MLP neurons of a small language model. Each row is named by its layer, matrix (up: input weights) and neuron, and shows model dimensions 96-191. Each number is 128 + 32 x the weight over its row's rms, rounded and kept within 0 to 255. Numbers have three digits each.
Before each neuron's rows, "fires in" lists the words (lower case) most often at its 100 highest values on Wikipedia text that the model never trained on. A number after a token or word is its count.

fires in: "of" 47, "in" 5
L6.up711:142131127160142159075052094178110196166123144141135170179106140087123132099108080127132176183115110078089132139151133092118173145092148095127224132126166068157126182109138067130170100127098158173147086123154136113116170174123155107140103110158171105162132106135091157106161185103122104096

fires in: "a" 76
L3.up126:082116110158210188161108109091089122099140153095126083137140066172130142171128168112103070078094112147094153158102105183142103141150154154101191085156164117134138137139135111098175104136112181165087098123095185173096116148115132102129115171115143145181080133119112136183109133111173084122

fires in: "the" 64, "an" 11, "its" 4
L12.up219:087108116134137151111098114142061096194120119152160120176131129121095152111182152149040162097130155196124076109112184108128122123156116113122125109083136104120054117168114122101126121134105145155099120144150122202210161193139116086172078075097111080161138132075140121133153133131135133149

fires in: "a" 46, "an" 6, "more" 5, "in" 5
L6.up833:148111108099086159098083121122119169119098172109110168126104139159127184129143076056174131149108170148121129096109166112146071174063132136158154081147131114136079147104166143091143109101112118158175089119144123136109121160171088110170143130020119159147091150083153123146147136133095131120

fires in: "and" 19, "of" 18, "at" 9, "to" 8, "for" 7, "that" 7
L7.up262:091074106133090108126151135129142134096063127121113176149170185175175089170136063151165122171090135120098137087127156133091097152117067106120136148132092069138096129107086173108133159153161156170142119153152119121179061133144110128142166127129154193158187101106153144125109119151103101179

fires in: "at" 34, "and" 9, "with" 8, "of" 6, "families" 4
L3.up561:112099148120120075113151098101153115081117128151148150172153161084156118187129108104091082135126154139138163126144151109125175084140119110122155071169121191132125201086106095138142097102166154123159143107129113148178135108090165135107192111104164176127121088181111093164128149157117113143

fires in: "the" 49, "they" 5, "following" 5, "subsequently" 4
L8.up26:110120141203165101100135166121122109075116171183150122109187072146210101139118177194102218087089125112140149122173097091152099167121165131114110142086157083131131124158134171126166187107101086102135113092136140047162158098140166136073062137106145069150154098146152131127131121160130085115

fires in: "of" 38, "to" 17, "on" 10, "early" 9, "about" 9
L4.up19:101177116119098136067136117054135144109084074176173152156155136172126144121144109152113141139146116107176119199066163112096126130113128159162144101149141180150108149146096091105099148149133095154122101159210138147079210151153187111157135117134149177167063146154192185096133116114117120108

fires in: "which" 44, "most" 7, "average" 4
L7.up890:135144122142071078112145175131196169127116172100143151157186120115097139106096130114177164080080133074126151113164123138086103168233170119147178124162087091147102208041098138038169127141120139111125123137151079116132149134195128133071106087115210071129129196177158154152109163087163162096

fires in: "to" 55, "cross" 7, "crossing" 4
L6.up16:130145153148103156097156169183146118164145153126146187175087171139164114135100132147181112179131098158157125140086146117118189126171107118098142133141115090111105160172081153151130106103144122097131173133128149108196067147142120100124105126192164149114094091153093154140051126127120152105

fires in: "on" 14, "until" 12, "along" 11, "while" 9, "after" 6, "as" 6
L3.up403:159111102168171180098081088183153166100120135166129177115166135121122125125165108075159141116141102102102091126159115144152157131111134122132134139121145134092146152117118149095160103132117205145085035200138124097100128164144104102150064098103185178127130092140156084105154082136080162136

fires in: "to" 36, "would" 28, "not" 11, "could" 7, "should" 4
L8.up532:126106117174124099172129160132163083133135109130121150129106160094105100101155160163137108085122177158115106156116133094096070071134171066104105154116119054123096173097142169205120169127175114116086121129137152167132061125158120112170087097162141089084092105142120142175114127171103085186

fires in: "the" 70, "theatre" 5, "they" 4, "to" 4
L7.up690:114151101129143166141142098086178147123140083143088119155145082119166127130059149147152176065077152204097076053104131144072085131111153177142107115099062109118083134139120118121158141071102067094098115117132104137155128145130148096092153122120129037078118118161158124101075124177165122157

fires in: "the" 45, "to" 9, "on" 7, "for" 7, "one" 4
L12.up837:074166126130134162061114136104090168115093111141136182153163158063136087127058065148162098133111180143144122133086106152112060136096141152150121135131136153170157113167128130072142159166118091169171128165152101076170159133098137129122098168107138127110065108133108116178099094128117087118

fires in: "of" 61, "a" 6, "establish" 4, "born" 4
L8.up275:162108167167133087087131142152137138126087147126085138147145146163153148134123117134136128171119169087148133186055094077168116115121138155122154101102167113165212097140124104086110067174080103175126077108148152085136116132107111052173083088131137164159112127142137119136156170116123135196

fires in: "for" 38, "after" 16, "on" 15, "in" 4
L5.up872:141165150111119129141078137096148158096095136099102168140139115129097112158156137173143138130129159108098106122156096118132180120098143106189092119112155121156183125173154171143114117136088143093076105136164100166114162150089108165096160095128152134143097088159171064145174020126102144156

fires in: "of" 41, "few" 7, "professor" 6, "female" 5
L5.up795:091176149091112130140074108158166102175087194099132106105177073132085147150081096174117119206091128130116088143097085079118127194123113130091119100122151105171084087099086076058121158143139077165118080130133112106131126167135155099129214062148160184116100163128144163120189180115131096106

fires in: "same" 16, "aus" 15, "following" 8, "available" 7, "popular" 5, "appointed" 5
L6.up968:105111115140110142157131140131198143208176111101125096163144024036153044160131138088075115187166138107152144134079108162116181126154129136142102119152157170162145130185124110162178150141121186125118111142158099120137149145122111125163129155157099106136157053131123110120040082179125134142

fires in: "with" 28, "the" 17, "a" 6, "further" 5, "in" 5, "to" 5
L12.up679:124114115089097115120158115069129197102150111110128106193106161190107119140106152084090135096105168150131148122146115104099135148154116157113112144164158115150071129167168167125149077104128146109169142133125133091133159165117095181128117185175124090160145131103143155120100101167108127101

fires in: "which" 49, "that" 13, "submission" 7, "who" 7, "returned" 5
L6.up94:155111191126185160094182141110133166115076141141124134110153152155159084186162096079155134150138174076141204138154111110099115133116147056084168185128161065079135183124156140119144104162162124112143157073032070125188110136120164165132122118159203093129085104187130111111180093091129099147

fires in: "a" 58
L12.up176:086118160125106171135127096115102105146084146098120088096093110150167110100131168121136115105123133109148080106103050114130088106126152146112137106194174122139161125118062172092124064119073150131099121125137192115147130138186121134208050122131150132148077164102094136188111145097115064099

fires in: "which" 52, "who" 13, "that" 11, "to" 10, "should" 5, "can" 4
L6.up621:173135113099131113170174156146128100087120097112155146143119121126109112148150076067114163133117139138177189095125159169107136138169156111173082161119149161166142140176114128117129122074150118116085127129090144162140113104121147084143071116187210059117109090154125216147090163121116107186

fires in: "his" 19, "in" 13, "a" 10, "of" 9, "their" 6, "the" 6
L8.up188:115109110100077172085132148131098103112145140115131107167086078135120126210138148137096142107154126142100141128091162181121106129118127147123150142084141170113118089210113120132131131147119186093103087145135119169150117145114132116094135113093134083163117096072108058113091122157120098159

fires in: "a" 61, "to" 12, "by" 5, "an" 4
L8.up672:132112172132139187146116127104144098117126100169112077160114170141121120173148167168132103084094101174138104139129156164124130139094120164112191126170138086154161174135157101092106166083079113140099118117111169153145063170112101090126065146163120125152076125127118157189139140135116120158

fires in: "of" 57, "in" 7
L8.up503:155089097157144127100126091098090138104114116062110097115106180122145132134132103218115079114135110136092070133134141110121131093160126096117173127115167137137130125121134160114184212089116142124136073147102168145162178150078142120120109120143163120131128118112062201121221086116129119179

fires in: "of" 21, "to" 17, "named" 7, "outside" 7
L8.up912:161101129168172130122114098160185133150178115145158139108150090086117115166141030116136147140115099113106091111179133137145141173145113129110162192148171140124179099151099187122097124155108113094108151122096186104129066120153090114067187115126117145125106124144176145097107110107140156131

fires in: "the" 33, "of" 20, "his" 9, "a" 8
L7.up20:155145185168080102073149087149149104130051159085149126077140128139120085095175117148078104115090136098168115118107075171164164133151111137106085160109095128181175139071131153095191129163110040168118124128053113127166133110161132175107078119081173195121146168134168131173127181114105134151

fires in: "for" 27, "by" 9, "to" 7, "ceramics" 5, "forest" 4
L6.up398:125126160170126054115075039154095144134110073114160121170201146132172109120137138147153152090131152148115093099150101145129116104103131138156115164148136103149150184091136191161084169115106130153161135175100143112092107140138184086174093110138128159137084144132065183145074093131134084107

fires in: "that" 29, "if" 11, "what" 9, "where" 7, "future" 4, "when" 4
L6.up750:088133120130126096113093157159105188149040090124108198181141122125121093188117070126086125147118163125110139070112138169136136086137138181164146169138163134127162154121098135133097127165109180121142145145144098124130110138154116149102079123177141110105123140154129127163133122175138102120

fires in: "that" 22, "as" 9, "what" 9, "italy" 6, "which" 5
L8.up97:136091150115067163093073125182138132139146148103140165104114083173103086141114143102103091118159117139103092085148157185119137046121115158102147192103131104204187138161094203116142149169125119095101128158086127136162143094078098096118141121177120154117130088145034128138119114174155145157

fires in: "this" 25, "each" 14, "that" 12, "one" 6, "they" 5
L7.up462:056153109171121137141161147143070107074079137153148054103139156142087137164168116161103148054139180138161088124112128135088152114132126134135101093104143132130115166108144132135114085110172149131153167157155195137114141143082154190136151134073160056126172149180042111118091136099122063099

fires in: "of" 55, "charlie" 5, "leslie" 4
L9.up504:057142104122092133105108134114119117102124090142129138182134126084149056104086190127072046119176183133183129087088142142103050145144140143087133124078124127094174063103146149113098093116161145153186101124171147129101143126194163112108132149178107180153116167121152099133157121129155113079

fires in: "an" 66, "any" 11, "another" 4
L12.up26:120122168098153136099083180120053117152109095164116073137122120165139103126127137127105140118129090088180118106102149110113129128149098061085083154159122103171064118151096097149122167128124175138106172090132027123164140181134134097135125180082122116096153136167115116134119172117107160128

fires in: "after" 25, "during" 17, "of" 11, "for" 7, "also" 4
L12.up748:090221189125127120149146069136101188140144105131099112137231173129082125127104086141109083115142138120127124115191196175153113177147094149116160114145068133096118119143153121105097171124075140116149133120121146049119158124137119138156133125140115121131036107152216124129120110073130091079

fires in: "that" 26, "the" 15, "this" 7, "after" 6, "to" 5
L6.up451:179158098184084158107112084163152114089168124133162122163122116187163115145157133150109168091100168182155145106140100122102081157091163116148152119093142105118091111133107113085137156204133126131095103152151139164120155166118118122155181150045115169133181177181128101062133093171122070165

fires in: "during" 15, "after" 15, "as" 7, "while" 7, "following" 6
L6.up607:065163124134093134147119088152197134128117104137129118141140136146108084123135075139144108135147147138126116073130140143146107160090160116077155157094175131089093174153118101122130127131050160161120071097077157115085094127187112136182173128095122115183117144159135114117178167120183154104

fires in: "by" 27, "with" 22, "as" 13, "for" 10, "in" 6, "of" 6
L6.up281:093207159131084117077137090106165136171092103103093125131145122158109136123175161146104124159132095108093095115160120148148164045139090175167144179153182123132110087127164139112172097160109133139162190166145150158104147155184137125090121129152148175131088112106141135144169112108095105185

fires in: "however" 25, "this" 22, "after" 16, "as" 9, "such" 5
L3.up969:136167090110149130143146085098110083056207134168181166122162095161176148210167047102112136116126156138182096106226083132124104134172192112171127110128123100154200163162133077120065159115102143154179104179126151112077092100133088110127153155123117159103136118088169102132097124103114118169

fires in: "of" 34, "to" 14, "known" 7, "fiction" 6, "the" 5
L6.up79:116232134141060131086137095147120160142101145192088105131104058060147100130161165131117167130132060144157122099098177103097152139082132137115101177202113113114064129113071083143159061159217122129066160123146084116093161114128196117123098106151112181180105173160095146106166127138125125112

fires in: "and" 28, "in" 13, "to" 8, "his" 5
L6.up407:152134071087150160113122125116210094148205108153121119150142135188132114131118140110081143142168112125163150102143131066126164171135113125124138118132159130114040135173137081128096106130124153156121135164167169049135055104181123137095142153119143096124093142102103179131133123113124117095

fires in: "of" 24, "other" 9, "while" 9, "thus" 5, "three" 4, "although" 4
L4.up572:120188040126043122158144099141139117156085156114182127182141118111127106128124131128122138153146120131155188056098180148148112128130143148094123191088143102120112114119116151143121137132117060119184117138101111132124139110143074149121133160156148168090107141153134126088195137072122142089

fires in: "a" 32, "the" 10, "an" 9, "0" 6, "jpn" 5, "fra" 4
L7.up604:173121095163095135130106159097148111144112109118124101173143203179046167104121173112057164115037167177134109099144151201116101090119108161133157097144200116131122139113098110134142146049105203159142097127141142190157198106115098130150155175117103110137123205144111119134108139131171136157

fires in: "of" 44, "canadian" 9, "for" 8, "tournament" 5, "campaign" 4
L6.up194:135126127120148122092154107095109138154144161125129102096116142159125105111085229092119141101090123131099131130123101128159129121098114123132093143112133155167081067179080061151123152174120117088105190135083112089095145121158082134139136161144170199099139114090133149145141151108140089120

fires in: "him" 16, "of" 11, "death" 8, "them" 7, "married" 5, "label" 5
L7.up217:106100128148135152126124119097116135130148107109168187079095158116154123146137130146172131156185054127140170124106143170119079086119170145126167123107156098159158121079099104095103154140168160128131106187151086098175139163174123131162111174159140148126146108146168183088093170089140134072

fires in: "on" 30, "in" 18, "his" 6, "s" 5, "their" 4, "young" 4
L9.up374:087140082091140168104163169139154124172172065094185131165095094130145050174140121128118145133090155084140167078140136148133139150132119094124158128156117116176153145152159124115114132092165194161121097118133157088121140130146148151107105169113129164149133104117085076078117144144121082104

fires in: "of" 38, "the" 13, "within" 8, "in" 6, "neighborhoods" 5, "neighbors" 4
L8.up379:144072117103094137097139080150109138153137123145115100134116118117041105123101176200135090124098147142124144132036192120123097133178087096155155137158148150092124112141150130100123080112181098104129144170132173094106192148143123115116101133182130157109136184157160136130145187111152105112